Part of a small language model's weights: rotary positions, 10682 steps.
MLP neurons of a small language model. Each row is named by its layer, matrix (gate and up: input weights; down: output weights) and neuron, and shows model dimensions 112-207. Each number is 50 + 12 x the weight over its row's rms, rounded and kept within 0 to 99. A neuron's up and down rows have the sign that makes its largest values positive.
After each neuron's rows, "fires on" lists the tokens most often at its 100 highest values on Wikipedia text that the model never trained on; "fires before" lists the tokens most often just after its 100 highest values on Wikipedia text that the model never trained on.

L13.gate6:41 38 76 81 39 52 60 60 19 47 68 47 27 63 49 38 59 67 46 53 57 51 66 37 76 68 38 60 37 60 26 52 56 33 51 37 29 74 49 64 55 55 53 52 47 64 74 31 48 36 62 64 63 61 51 53 45 31 32 34 49 39 57 57 67 53 38 22 53 53 45 49 59 73 46 44 49 50 47 44 42 40 46 67 63 50 67 58 51 46 54 63 42 44 40 62
L13.up6:61 54 37 45 31 23 58 46 39 46 38 35 38 64 50 53 40 53 52 57 62 39 74 51 52 80 35 29 38 59 50 58 61 63 45 39 38 38 54 50 46 43 64 45 58 51 36 34 50 44 63 52 52 61 29 54 58 72 74 36 52 48 59 45 85 36 59 51 44 55 44 57 42 64 37 41 36 48 61 43 60 39 49 46 36 58 44 55 47 54 44 32 56 66 50 63
L13.down6:54 42 35 51 75 72 60 69 61 48 40 64 65 54 26 62 54 53 49 31 52 41 53 49 48 31 51 46 56 54 70 54 38 40 56 54 66 56 38 55 44 67 41 53 62 37 55 71 53 55 31 77 41 46 68 23 48 50 66 66 19 55 61 45 44 42 48 63 60 27 47 38 41 59 52 44 61 58 49 48 60 61 28 28 32 50 40 60 56 52 39 57 63 67 56 34
fires on: ",", " she", " to"
fires before: " ", " she", " he", " was"

L13.gate806:40 50 31 75 52 58 49 42 39 65 69 45 61 39 52 62 44 64 66 56 56 51 41 33 49 45 47 52 60 43 54 53 66 63 59 46 36 73 79 57 28 40 29 68 47 49 49 54 52 68 75 42 48 52 49 68 32 38 60 52 66 42 42 46 62 41 40 41 41 40 60 54 41 49 60 50 62 50 26 34 50 52 61 53 66 37 61 46 39 43 52 40 63 63 58 51
L13.up806:60 31 25 57 56 54 38 53 47 48 40 67 61 42 41 46 56 41 57 72 39 66 45 52 45 40 62 46 59 40 65 65 47 54 30 66 58 60 57 62 66 56 42 45 57 28 45 60 73 54 72 36 62 33 45 68 50 55 47 52 45 34 46 39 52 49 53 52 49 30 57 45 55 57 59 37 52 49 36 59 48 72 57 75 62 44 34 68 46 51 53 52 64 43 36 48
L13.down806:39 43 51 68 38 60 43 35 49 46 51 52 42 40 54 58 62 58 58 33 50 58 47 68 53 75 56 39 68 54 61 57 49 76 62 56 58 65 36 49 32 26 48 51 63 54 41 47 59 34 67 42 63 64 30 60 58 46 64 56 57 17 57 44 41 62 46 56 69 55 43 55 33 49 40 67 42 63 52 39 51 38 65 53 59 70 74 49 75 54 49 65 38 60 53 46
fires on: " |", " ", ".", "ag", ";"
fires before: " ", "0", "00", "."

L13.gate857:40 48 19 40 33 38 52 44 47 62 61 53 61 22 45 58 45 39 58 36 49 43 63 36 28 39 30 46 33 72 52 56 58 51 49 49 62 38 41 45 33 46 71 60 45 40 62 41 50 70 60 37 64 82 42 51 50 30 36 56 58 41 50 49 36 55 37 27 44 46 54 42 28 45 46 70 64 66 52 53 40 47 63 62 48 54 49 46 70 61 43 34 43 42 54 47
L13.up857:62 54 54 48 40 67 45 61 56 39 63 40 63 30 56 42 28 57 49 52 53 41 58 45 53 56 52 46 52 49 39 58 45 47 55 54 65 60 51 58 56 37 34 68 46 32 30 56 52 61 42 43 25 52 43 50 47 54 61 48 47 70 50 45 53 36 52 39 55 62 29 33 45 36 47 55 34 45 40 37 40 54 73 46 51 48 79 49 35 61 54 52 49 57 32 58
L13.down857:43 57 64 44 47 57 38 55 41 49 54 38 49 59 63 46 44 55 41 60 55 35 57 53 59 61 62 56 33 34 56 58 56 44 62 44 76 59 63 33 45 29 25 62 41 64 48 46 48 39 57 60 48 51 55 54 51 35 63 58 34 64 61 45 51 65 44 70 35 49 54 58 52 48 57 86 45 39 42 52 48 59 52 46 45 57 55 25 56 42 47 44 43 69 42 38
fires on: " |", ":", " were", " of"
fires before: " ", ".", " |"

L13.gate504:61 39 39 56 49 51 36 74 41 54 51 55 44 45 48 47 41 60 27 41 40 29 25 44 34 61 53 46 80 36 43 51 28 60 38 55 37 73 41 64 35 50 48 45 50 77 59 68 67 54 57 56 42 47 57 42 34 53 31 40 39 66 52 57 66 54 57 48 55 65 27 65 31 67 43 51 57 58 25 26 46 38 65 64 55 58 73 58 34 68 48 44 44 63 60 59
L13.up504:55 67 37 49 51 62 52 40 35 39 40 20 41 65 56 50 29 60 62 24 45 49 40 53 53 52 37 51 45 59 70 38 30 55 50 65 46 50 62 44 30 35 24 65 41 58 36 66 62 51 64 47 64 64 33 48 57 54 50 30 55 27 58 41 57 41 48 49 27 56 54 53 43 30 55 67 42 32 48 42 42 35 49 49 72 39 48 42 39 43 47 29 56 44 42 59
L13.down504:65 58 38 70 51 62 37 52 23 67 46 56 41 37 50 51 51 49 54 57 40 49 64 49 47 49 71 37 60 51 69 35 73 60 44 66 36 38 45 46 54 62 39 64 28 45 81 49 55 53 63 56 34 52 20 55 66 55 73 39 66 35 34 54 36 44 56 71 50 58 32 50 69 51 39 39 55 66 54 45 64 46 32 61 56 56 44 56 59 61 56 27 50 42 51 56
fires on: ",", "end"
fires before: " ", "00"

L19.gate808:61 50 28 61 62 60 42 36 49 50 56 33 51 43 34 70 51 53 39 63 38 50 19 42 43 39 47 64 37 50 62 45 72 51 65 40 52 56 68 68 55 70 54 56 34 60 72 22 54 74 56 50 61 28 39 59 55 47 63 53 53 42 49 43 47 21 83 47 53 58 52 49 51 50 63 45 65 40 54 52 54 36 42 31 45 48 55 39 57 49 37 64 62 41 48 50
L19.up808:44 57 44 56 41 40 35 41 39 37 59 51 61 50 48 60 57 58 53 50 40 60 33 39 39 51 56 43 49 72 47 31 54 42 38 56 78 46 67 48 53 53 53 65 31 61 58 48 55 66 54 47 29 65 49 46 33 49 30 21 52 51 44 43 63 53 41 49 63 39 05 44 45 44 55 50 85 67 36 53 52 55 44 48 52 53 34 40 61 46 39 67 48 46 51 45
L19.down808:53 69 48 45 25 40 57 72 55 75 53 53 44 72 54 63 41 43 53 52 73 38 68 61 40 52 55 66 47 37 57 34 54 61 46 65 47 58 56 35 32 66 48 66 38 35 25 31 67 60 45 42 74 51 28 42 38 52 67 46 49 56 53 66 52 50 59 46 41 41 50 52 29 41 27 56 59 39 57 48 69 57 40 58 23 47 42 45 68 64 60 50 70 53 39 34
fires on: " ", "–", "19"
fires before: "20", "19", "38"

L19.gate484:60 45 34 40 64 70 44 58 58 46 36 40 42 35 47 24 57 40 40 31 49 60 44 46 44 44 44 57 48 42 44 40 24 44 56 32 59 58 75 58 62 47 52 64 62 56 68 69 38 53 40 37 57 49 63 51 42 55 57 48 62 47 55 41 52 54 45 45 65 47 27 46 42 51 44 49 69 43 43 43 69 46 59 66 24 50 50 37 51 46 32 49 79 33 74 38
L19.up484:48 58 36 58 56 59 42 55 50 26 65 52 65 52 52 54 59 53 60 46 33 44 50 66 51 48 33 74 50 57 57 34 28 54 49 28 67 56 69 46 47 37 53 49 39 67 35 66 49 63 47 67 75 64 43 64 51 33 51 39 37 56 56 35 53 66 66 50 34 45 48 53 26 53 65 41 48 41 43 53 62 38 42 41 54 61 64 53 40 70 69 39 50 41 52 37
L19.down484:48 70 34 45 42 44 39 66 62 58 33 37 53 66 40 36 72 74 32 50 35 55 52 37 42 39 56 33 45 45 53 76 58 32 62 45 79 50 79 29 48 46 54 29 51 47 60 42 81 44 48 32 39 50 39 55 55 60 43 47 42 47 49 48 54 29 59 28 55 40 68 46 70 57 37 68 47 33 58 41 75 55 43 40 57 39 32 40 48 41 52 29 56 47 50 45
fires on: " |", " ", "–"
fires before: " ", "20", " November", "19"

L15.gate823:45 45 65 43 58 39 56 45 73 44 29 65 49 40 39 39 29 37 54 49 45 43 37 44 56 52 71 49 55 58 67 50 58 64 34 60 46 63 30 63 48 57 50 46 60 37 87 59 56 56 25 50 76 45 66 40 43 55 50 44 65 37 66 59 53 56 52 50 54 38 44 45 59 55 57 48 50 60 56 54 62 43 64 44 67 46 70 50 52 60 52 56 56 24 57 45
L15.up823:58 63 39 55 41 42 52 32 50 49 56 62 31 52 46 32 25 35 48 26 47 59 33 05 49 58 25 54 38 39 46 61 44 52 57 54 64 55 24 30 22 41 26 31 46 39 49 56 60 83 54 45 42 16 35 41 36 30 60 50 50 46 47 45 54 48 64 41 44 51 68 44 43 49 50 55 69 55 47 57 60 36 42 52 56 54 55 46 59 65 27 40 52 36 40 38
L15.down823:28 47 56 51 51 48 49 56 70 67 34 57 25 57 41 30 36 34 64 41 28 48 43 48 58 49 54 63 38 40 52 67 54 69 28 53 71 59 56 57 57 37 52 45 57 40 75 59 48 34 42 42 61 59 76 52 90 43 63 44 31 56 60 51 58 29 43 46 41 54 66 38 68 68 41 38 40 58 56 38 51 52 36 59 65 49 57 58 85 51 44 44 69 40 59 68
fires on: " |", "\n", "°W", "|", " Loss"
fires before: " ", "-", " |", " +", "\n"

L21.gate314:24 57 61 51 63 64 48 60 43 50 32 56 46 50 59 61 40 53 57 52 53 52 44 38 56 50 52 36 44 61 57 32 61 48 47 37 66 70 56 66 56 59 62 70 56 44 44 46 59 56 54 60 59 41 29 33 49 21 39 69 69 49 35 79 69 79 44 48 64 64 43 48 51 39 42 43 51 42 34 40 59 56 49 67 40 53 49 42 32 56 49 46 68 46 46 35
L21.up314:43 51 52 43 56 63 45 48 49 68 35 51 35 59 38 34 43 55 54 33 56 52 20 63 69 79 43 41 43 38 56 31 62 57 40 58 28 48 43 49 63 66 65 46 46 40 45 46 40 64 33 49 51 38 35 36 54 44 47 47 45 21 46 60 78 45 56 66 36 53 47 60 48 46 57 44 33 45 62 54 55 58 40 88 41 54 22 46 54 49 41 35 42 55 50 52
L21.down314:60 48 51 39 63 57 28 57 43 64 48 67 51 43 66 52 50 46 67 55 48 26 56 55 48 49 33 38 64 36 74 47 69 32 52 42 47 38 40 51 44 61 46 56 71 58 36 55 42 71 43 26 43 41 38 44 46 37 56 59 43 56 44 61 55 67 48 55 33 61 39 54 52 42 48 63 21 38 45 65 27 54 73 51 50 67 45 68 41 42 71 39 26 55 72 45
fires on: "\n", ")\n", ".\n", " ge"
fires before: "-"

L12.gate1295:36 49 44 43 52 76 48 38 55 49 47 58 70 40 31 62 40 63 42 31 42 54 45 47 48 58 37 55 56 48 72 33 55 40 53 35 45 44 61 52 43 36 40 33 42 41 34 50 66 80 37 51 60 64 80 74 39 47 42 46 50 56 45 42 40 27 60 48 67 67 45 51 31 57 64 49 59 27 40 43 51 58 62 56 45 47 55 36 59 55 58 72 42 56 51 72
L12.up1295:36 43 41 66 51 37 66 49 65 33 53 43 56 49 54 48 35 50 51 37 38 61 58 50 55 59 39 62 58 36 40 46 53 62 54 39 49 61 72 81 33 62 53 34 56 49 41 52 45 45 47 24 54 46 38 59 54 69 46 51 70 38 43 40 58 46 46 45 51 58 31 61 48 66 39 31 69 51 43 23 47 36 49 31 28 60 54 59 57 65 25 49 47 46 60 46
L12.down1295:68 62 33 38 50 39 77 48 52 37 49 56 51 51 46 47 41 35 34 29 44 21 64 64 74 42 44 64 41 59 58 54 47 50 49 41 45 78 50 51 49 41 46 41 33 39 33 48 67 55 24 35 51 40 53 56 56 70 57 44 53 55 42 62 48 47 29 52 55 52 38 56 50 63 55 56 65 48 82 44 51 54 50 56 39 35 39 52 85 38 53 67 43 47 50 56
fires on: "7", "8", "1", "4", "6"
fires before: " |", " |\n", "."

L19.gate1154:45 38 57 66 32 64 27 57 59 37 70 40 64 60 66 60 58 81 42 43 59 52 61 43 55 51 65 46 46 48 52 46 55 66 62 46 50 49 57 43 30 69 61 55 29 43 49 46 52 55 57 57 75 51 72 52 31 33 71 67 52 71 57 34 44 55 36 51 50 43 40 35 49 52 46 35 54 55 41 50 63 42 49 51 65 64 44 63 41 76 62 48 43 55 57 37
L19.up1154:62 27 13 51 47 55 59 69 36 48 38 32 53 66 51 47 38 32 51 70 44 46 55 38 52 42 50 58 54 46 46 37 41 70 54 45 44 49 52 45 60 36 42 57 44 54 52 59 53 58 45 67 45 32 41 39 41 61 73 57 71 55 28 47 48 50 34 40 44 57 36 47 52 50 33 65 69 48 55 50 54 29 74 51 65 40 63 48 43 56 57 39 87 50 39 75
L19.down1154:28 52 63 41 68 55 47 58 71 44 46 47 70 57 53 42 51 57 54 37 43 63 47 60 35 58 48 29 33 24 41 35 53 51 56 52 63 46 27 26 43 77 42 43 66 31 51 24 61 35 57 38 39 60 43 41 73 41 40 54 48 44 63 59 52 36 46 62 36 49 49 52 13 43 37 54 60 50 48 35 53 75 27 55 28 41 63 42 43 48 40 62 37 54 49 42
fires on: " —;", ";", " the", " |", ":", "-"
fires before: " —;", " ", " —"

L19.gate1075:59 35 70 46 49 38 49 54 44 51 60 44 42 40 48 56 24 57 31 62 49 52 56 59 56 53 63 20 39 26 41 54 50 34 58 55 43 68 57 62 61 27 34 30 49 46 49 55 38 21 53 49 34 63 59 38 41 44 72 45 45 45 58 69 83 51 48 60 52 53 46 64 29 44 36 43 25 37 52 34 74 33 53 68 42 25 58 31 54 59 32 43 31 42 38 46
L19.up1075:53 38 32 76 51 42 29 43 53 72 46 52 51 34 36 65 38 38 48 29 48 53 61 40 29 45 43 65 42 58 39 47 59 62 38 71 42 67 66 54 57 57 55 35 46 54 52 46 50 67 48 34 45 31 48 68 49 62 62 64 72 70 38 28 59 39 46 62 46 59 46 56 53 42 23 59 71 66 46 79 63 27 45 69 45 31 48 37 55 45 35 50 54 48 60 60
L19.down1075:46 56 59 54 42 44 47 63 55 39 57 37 41 44 48 56 59 39 64 48 61 51 30 39 76 39 48 59 47 35 44 56 46 49 49 49 50 61 20 58 65 28 51 60 42 42 58 59 22 61 63 49 57 25 61 51 60 42 69 45 40 69 50 26 19 60 48 41 55 62 81 47 46 60 71 50 46 62 56 26 23 54 54 40 48 67 53 70 31 40 35 46 55 39 44 44
fires on: " |", "\n", " ", ")\n\n"
fires before: " ", "-"

L15.gate204:51 47 73 36 41 59 78 46 33 38 48 35 52 51 15 64 33 42 44 37 38 45 65 41 69 44 48 49 40 33 52 50 76 68 63 64 50 35 51 43 55 52 57 64 55 13 55 35 72 61 50 40 53 53 31 41 29 67 50 44 45 61 44 59 35 37 68 59 53 38 55 52 39 37 54 42 65 56 47 65 55 48 63 73 52 33 36 64 27 61 74 49 61 54 46 40
L15.up204:47 53 49 50 47 36 72 37 45 58 41 48 56 52 30 44 24 36 70 47 39 51 52 47 66 50 43 42 40 47 49 23 55 30 59 47 63 64 83 56 47 53 51 46 64 38 34 60 71 46 63 54 38 50 52 34 49 72 67 65 36 59 41 37 54 41 57 40 61 26 62 41 49 44 71 40 71 47 46 62 39 53 57 63 75 50 56 46 63 51 37 38 65 55 43 48
L15.down204:54 52 53 80 59 35 27 35 53 58 29 54 73 60 55 42 36 53 67 35 51 48 50 54 62 33 34 34 37 58 36 58 45 31 58 41 64 65 48 54 24 53 34 40 62 61 45 64 31 48 55 70 45 39 54 41 66 52 47 74 58 44 52 70 45 71 57 45 53 46 55 47 47 47 65 45 43 46 49 55 55 46 41 46 77 65 74 46 56 49 51 33 48 43 60 60
fires on: " |\n"
fires before: "|", "|---|---|---|---|\n"

L19.gate680:62 46 52 50 42 69 57 43 45 50 52 48 55 48 34 54 53 47 49 23 57 59 55 76 36 44 39 53 45 50 54 60 53 41 49 52 69 46 40 65 66 40 53 47 49 50 51 63 72 65 41 63 46 44 37 50 59 31 36 41 78 55 52 62 54 41 51 75 35 47 72 40 55 70 36 55 36 34 51 51 58 40 33 41 63 40 33 44 68 59 46 52 33 31 40 49
L19.up680:51 37 41 49 74 66 35 44 61 56 61 54 58 38 41 43 49 41 47 13 36 46 51 56 78 30 30 32 52 41 76 42 47 36 64 49 43 35 54 42 49 45 58 56 43 55 43 47 67 46 49 70 52 26 35 47 30 52 41 44 44 56 33 50 55 43 48 46 53 50 54 49 56 58 43 45 07 47 41 56 47 60 14 67 52 45 41 21 38 56 58 54 49 58 65 25
L19.down680:76 57 40 61 80 52 26 47 49 63 69 51 41 64 42 76 53 70 43 48 38 67 57 62 42 45 70 52 51 57 54 46 57 28 51 57 50 61 34 43 56 42 44 33 49 51 47 50 42 70 41 66 51 60 43 53 48 43 48 54 66 49 44 32 44 60 59 55 73 46 56 55 54 60 71 41 59 36 55 33 80 40 49 31 43 30 71 35 69 54 26 45 38 12 56 58
fires on: " |", ";", " tra", ","
fires before: " W", " L", " N", " D", " R", " G"

L12.gate1047:54 48 33 71 52 46 59 45 47 59 50 54 36 54 74 57 40 29 30 36 39 52 46 48 61 56 47 37 27 50 57 48 60 51 65 50 42 68 39 42 45 62 52 56 75 46 59 48 45 25 48 21 35 48 36 34 38 62 44 43 32 59 86 65 50 50 43 52 51 53 64 53 51 35 40 58 45 73 70 57 41 56 69 57 63 67 57 56 59 31 53 18 45 43 51 62
L12.up1047:60 51 39 44 44 39 67 50 35 64 50 59 35 48 56 49 56 51 43 33 48 50 60 57 48 29 35 48 37 40 58 34 63 37 36 47 60 76 53 43 61 51 54 40 45 49 58 19 33 29 30 63 83 51 53 33 48 51 35 48 43 44 55 72 62 63 56 38 52 70 40 72 58 55 67 47 26 50 48 51 36 61 66 55 39 54 50 50 39 33 59 60 59 42 71 66
L12.down1047:52 16 64 77 58 48 34 67 54 45 44 53 36 45 28 51 44 40 60 40 38 48 54 46 53 59 70 53 38 53 54 50 66 49 59 43 36 33 39 46 66 68 61 54 42 45 50 70 52 38 47 38 27 41 67 50 44 47 46 58 58 26 55 38 53 39 50 71 48 51 50 50 49 28 64 44 55 56 57 56 38 17 37 43 57 65 53 47 67 60 65 55 46 31 21 58
fires on: " |", ",", " "
fires before: " ", " |", " and", " |\n"

L15.gate1051:46 43 55 50 24 43 29 30 49 42 38 37 45 29 47 47 55 59 37 28 47 64 60 39 46 58 48 46 50 50 53 27 69 54 59 63 31 51 45 71 52 56 34 67 60 49 60 57 41 66 57 59 40 40 47 51 45 26 77 63 51 33 51 61 64 70 77 14 58 47 61 61 67 44 37 68 41 28 53 52 45 74 44 35 54 35 39 36 47 49 54 49 52 62 76 58
L15.up1051:52 51 64 44 49 38 48 65 71 43 48 29 46 42 34 41 59 29 74 48 64 57 43 62 59 66 63 50 61 29 60 68 79 29 66 51 36 48 48 57 49 74 50 50 56 36 39 61 68 39 57 40 58 54 40 56 60 37 44 31 56 69 32 61 68 40 77 39 45 54 23 47 47 40 62 49 45 55 67 58 45 35 43 65 48 51 47 38 42 46 52 41 62 54 54 37
L15.down1051:49 65 43 58 48 64 37 47 40 52 66 36 52 70 49 56 51 35 34 53 29 52 24 44 42 42 63 67 63 36 66 61 85 60 46 32 71 48 60 71 45 70 35 49 47 49 62 61 54 55 46 51 65 47 42 44 46 60 46 57 42 40 66 73 45 47 82 45 56 61 54 41 42 53 53 50 34 53 58 48 46 60 45 43 74 58 51 40 46 56 69 43 62 61 69 48
fires on: "\n", " an"
fires before: "-", " "

L19.gate1299:44 31 49 53 56 60 51 41 55 50 29 41 66 50 44 28 50 72 49 43 57 70 37 43 58 79 63 45 40 63 57 35 40 52 66 38 56 72 66 59 46 65 41 50 24 55 54 54 69 55 39 71 26 49 53 46 52 55 54 59 44 43 20 39 62 35 70 55 59 44 55 58 39 59 50 57 43 35 51 44 47 46 67 49 69 44 50 46 51 13 46 31 30 63 70 85
L19.up1299:62 46 45 60 74 68 42 37 73 60 56 52 55 51 35 59 50 56 48 52 46 53 53 50 48 58 45 48 59 65 54 64 42 48 47 36 43 49 35 60 58 55 49 71 40 38 70 44 43 45 49 51 42 47 62 62 76 41 59 62 63 47 25 37 63 31 38 47 53 55 49 53 55 50 56 55 69 44 40 70 49 39 48 60 38 58 30 77 45 44 76 55 32 57 27 44
L19.down1299:34 33 47 42 49 51 65 63 55 46 58 44 57 60 70 36 40 50 57 31 37 24 56 39 34 26 45 53 27 48 38 55 66 67 46 39 29 39 53 52 61 36 43 56 50 56 50 44 49 73 73 48 61 53 55 63 37 57 40 41 36 36 67 58 43 66 44 44 48 51 65 77 67 51 53 50 58 58 39 69 20 49 59 48 54 62 39 46 41 68 42 30 32 61 50 47
fires on: "\n", " (", ")\n", "4", "1"
fires before: "-", "–", " ", "+"

L13.gate145:46 57 52 55 18 50 59 35 35 39 62 34 83 33 30 55 52 67 47 37 36 34 58 53 43 46 58 62 58 57 27 34 25 53 51 64 32 65 42 44 34 59 54 67 45 78 52 60 41 22 44 63 48 53 57 50 55 45 50 47 54 58 63 54 62 42 42 56 49 50 45 47 30 45 53 43 69 66 68 50 27 46 42 37 58 66 53 47 53 57 21 63 61 48 45 51
L13.up145:42 69 62 51 65 50 63 53 28 39 59 40 53 54 64 54 32 59 54 41 43 59 50 20 36 53 68 43 62 23 47 46 34 64 41 55 52 69 34 51 59 47 48 60 28 62 33 52 40 43 52 52 51 43 66 64 29 73 17 56 46 42 38 41 58 37 48 51 33 49 36 45 40 45 44 50 49 62 36 25 66 39 44 45 35 51 68 07 69 55 39 61 52 55 41 58
L13.down145:37 57 25 52 46 52 48 40 51 44 56 44 72 29 34 56 59 51 63 28 53 61 56 46 49 50 56 37 38 31 78 45 46 53 65 35 44 56 63 49 53 49 39 53 49 39 51 38 62 39 58 59 50 42 39 43 51 60 54 55 62 56 44 56 66 47 54 69 31 55 56 38 65 35 51 51 30 48 43 16 50 45 56 46 48 42 45 55 64 51 55 71 38 52 29 40
fires on: " |", ";", " were", "h", " ×", ":"
fires before: " "

L12.gate1005:32 46 54 54 47 38 24 41 59 60 45 54 37 27 74 57 54 33 48 41 42 37 55 46 58 81 57 39 39 57 70 49 47 65 68 51 52 33 69 45 40 59 75 35 56 39 49 66 49 29 55 63 42 54 68 40 61 62 34 41 54 55 35 51 45 48 38 67 35 48 75 40 40 46 30 52 40 46 52 40 51 47 35 49 46 46 49 41 74 66 40 40 45 60 58 29
L12.up1005:45 41 55 85 47 60 62 49 52 52 66 42 45 62 47 63 39 63 45 56 49 46 44 42 42 25 48 37 57 46 40 68 45 48 54 75 45 60 43 71 76 47 56 45 27 46 44 30 56 39 57 61 64 56 60 46 52 55 55 53 54 70 49 71 51 49 21 52 61 42 45 48 40 71 41 40 40 55 41 53 31 33 53 55 40 47 40 46 35 43 41 48 49 56 40 47
L12.down1005:58 77 36 67 23 61 28 46 52 41 62 48 43 67 54 44 44 34 47 36 48 84 39 52 45 50 56 35 41 31 44 73 65 53 49 56 51 49 63 63 53 54 27 52 45 53 64 29 42 48 62 54 57 51 38 70 57 62 50 47 64 60 65 49 53 48 51 47 42 64 60 20 39 55 46 45 58 22 49 57 40 46 41 57 52 27 46 66 45 63 34 36 60 61 39 56
fires on: ";", " |", ",", " m", " metres"
fires before: " ", " |"

L21.gate1133:48 36 46 60 34 52 60 50 26 48 54 39 52 39 62 62 57 59 48 51 43 50 65 55 47 39 51 31 44 42 52 51 43 49 65 59 49 31 40 45 61 60 68 39 56 47 63 67 76 51 36 28 62 72 50 55 38 74 44 46 54 52 42 60 40 54 51 51 48 44 47 30 52 59 41 48 65 74 28 83 40 56 58 82 33 49 65 48 35 49 55 34 42 39 59 47
L21.up1133:48 40 47 52 74 63 43 31 63 44 36 32 64 44 46 52 67 63 55 68 26 62 49 61 67 38 61 63 48 34 44 48 69 34 32 45 59 58 53 42 33 53 51 42 59 43 49 20 36 53 35 52 63 40 42 59 51 60 51 48 39 56 49 50 36 55 43 62 43 52 68 58 41 54 38 42 28 53 46 53 57 30 43 59 71 14 49 59 32 66 58 50 44 57 65 61
L21.down1133:48 34 47 54 48 28 52 59 48 43 41 35 59 50 38 39 76 55 31 44 49 38 48 46 56 28 64 59 07 50 54 47 43 65 47 52 43 56 45 35 58 44 53 38 38 38 59 67 58 58 63 57 39 58 52 54 44 70 63 39 49 44 44 35 64 57 49 35 49 52 46 30 44 52 53 47 36 61 41 40 46 41 08 55 38 55 48 56 57 41 39 60 40 36 45 50
fires on: " |\n", "|---|---|---|---|\n", "|---|---|---|---|---|---|\n"
fires before: "|"

L13.gate20:41 39 46 41 37 41 40 46 49 51 66 35 35 52 38 34 47 48 52 28 56 41 41 37 61 44 54 38 41 47 65 54 45 47 59 85 30 62 45 56 58 55 57 40 57 40 39 41 63 44 25 51 35 59 36 33 85 58 29 20 54 66 50 55 54 51 32 48 45 60 55 44 72 45 42 48 48 45 41 76 46 56 57 66 60 53 50 57 30 52 25 58 63 60 40 55
L13.up20:59 44 38 22 41 74 40 82 46 63 68 55 51 41 62 40 56 47 35 63 53 49 55 47 48 55 59 47 51 61 55 61 40 44 35 40 49 57 57 58 54 41 51 26 32 44 46 62 55 49 26 33 52 52 60 57 56 53 24 30 68 66 59 63 48 39 53 34 65 56 25 57 55 61 41 53 71 51 46 62 30 45 61 64 63 55 51 65 68 45 50 74 58 40 64 53
L13.down20:80 62 37 40 44 52 42 69 54 43 55 67 47 51 56 40 43 56 50 53 52 55 49 41 41 47 67 55 50 31 51 58 61 61 55 52 53 57 59 60 38 54 58 43 59 52 43 67 55 53 46 52 68 41 65 55 35 61 66 45 58 37 36 55 42 42 40 71 54 60 41 34 38 72 38 43 62 46 48 43 41 51 38 52 51 54 30 58 68 26 56 53 49 50 35 40
fires on: ",", "5"
fires before: " ", ","

L13.gate1078:46 51 44 60 40 33 39 43 57 50 66 50 48 52 61 46 37 81 56 52 46 31 59 48 51 59 67 59 78 45 26 53 40 55 51 70 42 50 33 47 54 86 64 60 50 52 48 39 62 40 42 53 67 75 45 37 42 70 72 68 43 66 63 49 41 48 38 31 69 54 38 55 45 52 50 55 40 47 44 36 50 58 44 47 66 50 22 62 62 63 48 50 34 46 51 43
L13.up1078:43 40 30 27 61 71 48 60 48 61 68 42 60 50 31 22 39 46 57 73 54 40 49 36 68 50 60 60 48 66 65 36 33 56 49 50 53 44 51 41 67 81 49 46 30 41 44 43 35 43 37 60 47 63 58 41 60 49 65 40 51 50 55 56 67 39 58 47 25 33 57 54 38 45 47 44 53 34 34 20 37 49 54 71 30 16 58 53 50 61 47 49 51 46 39 40
L13.down1078:39 57 61 30 49 45 54 82 47 54 31 55 57 55 56 48 49 42 41 27 54 62 23 33 63 59 65 35 61 47 40 44 53 35 83 42 47 62 55 60 66 53 59 45 48 52 40 38 51 57 36 54 48 42 32 48 27 40 58 36 62 58 38 54 43 50 55 42 25 46 67 37 43 47 41 49 42 40 45 47 52 50 57 65 63 34 51 56 46 75 59 42 37 50 43 49
fires on: "-", " /", " |"
fires before: " ", " ("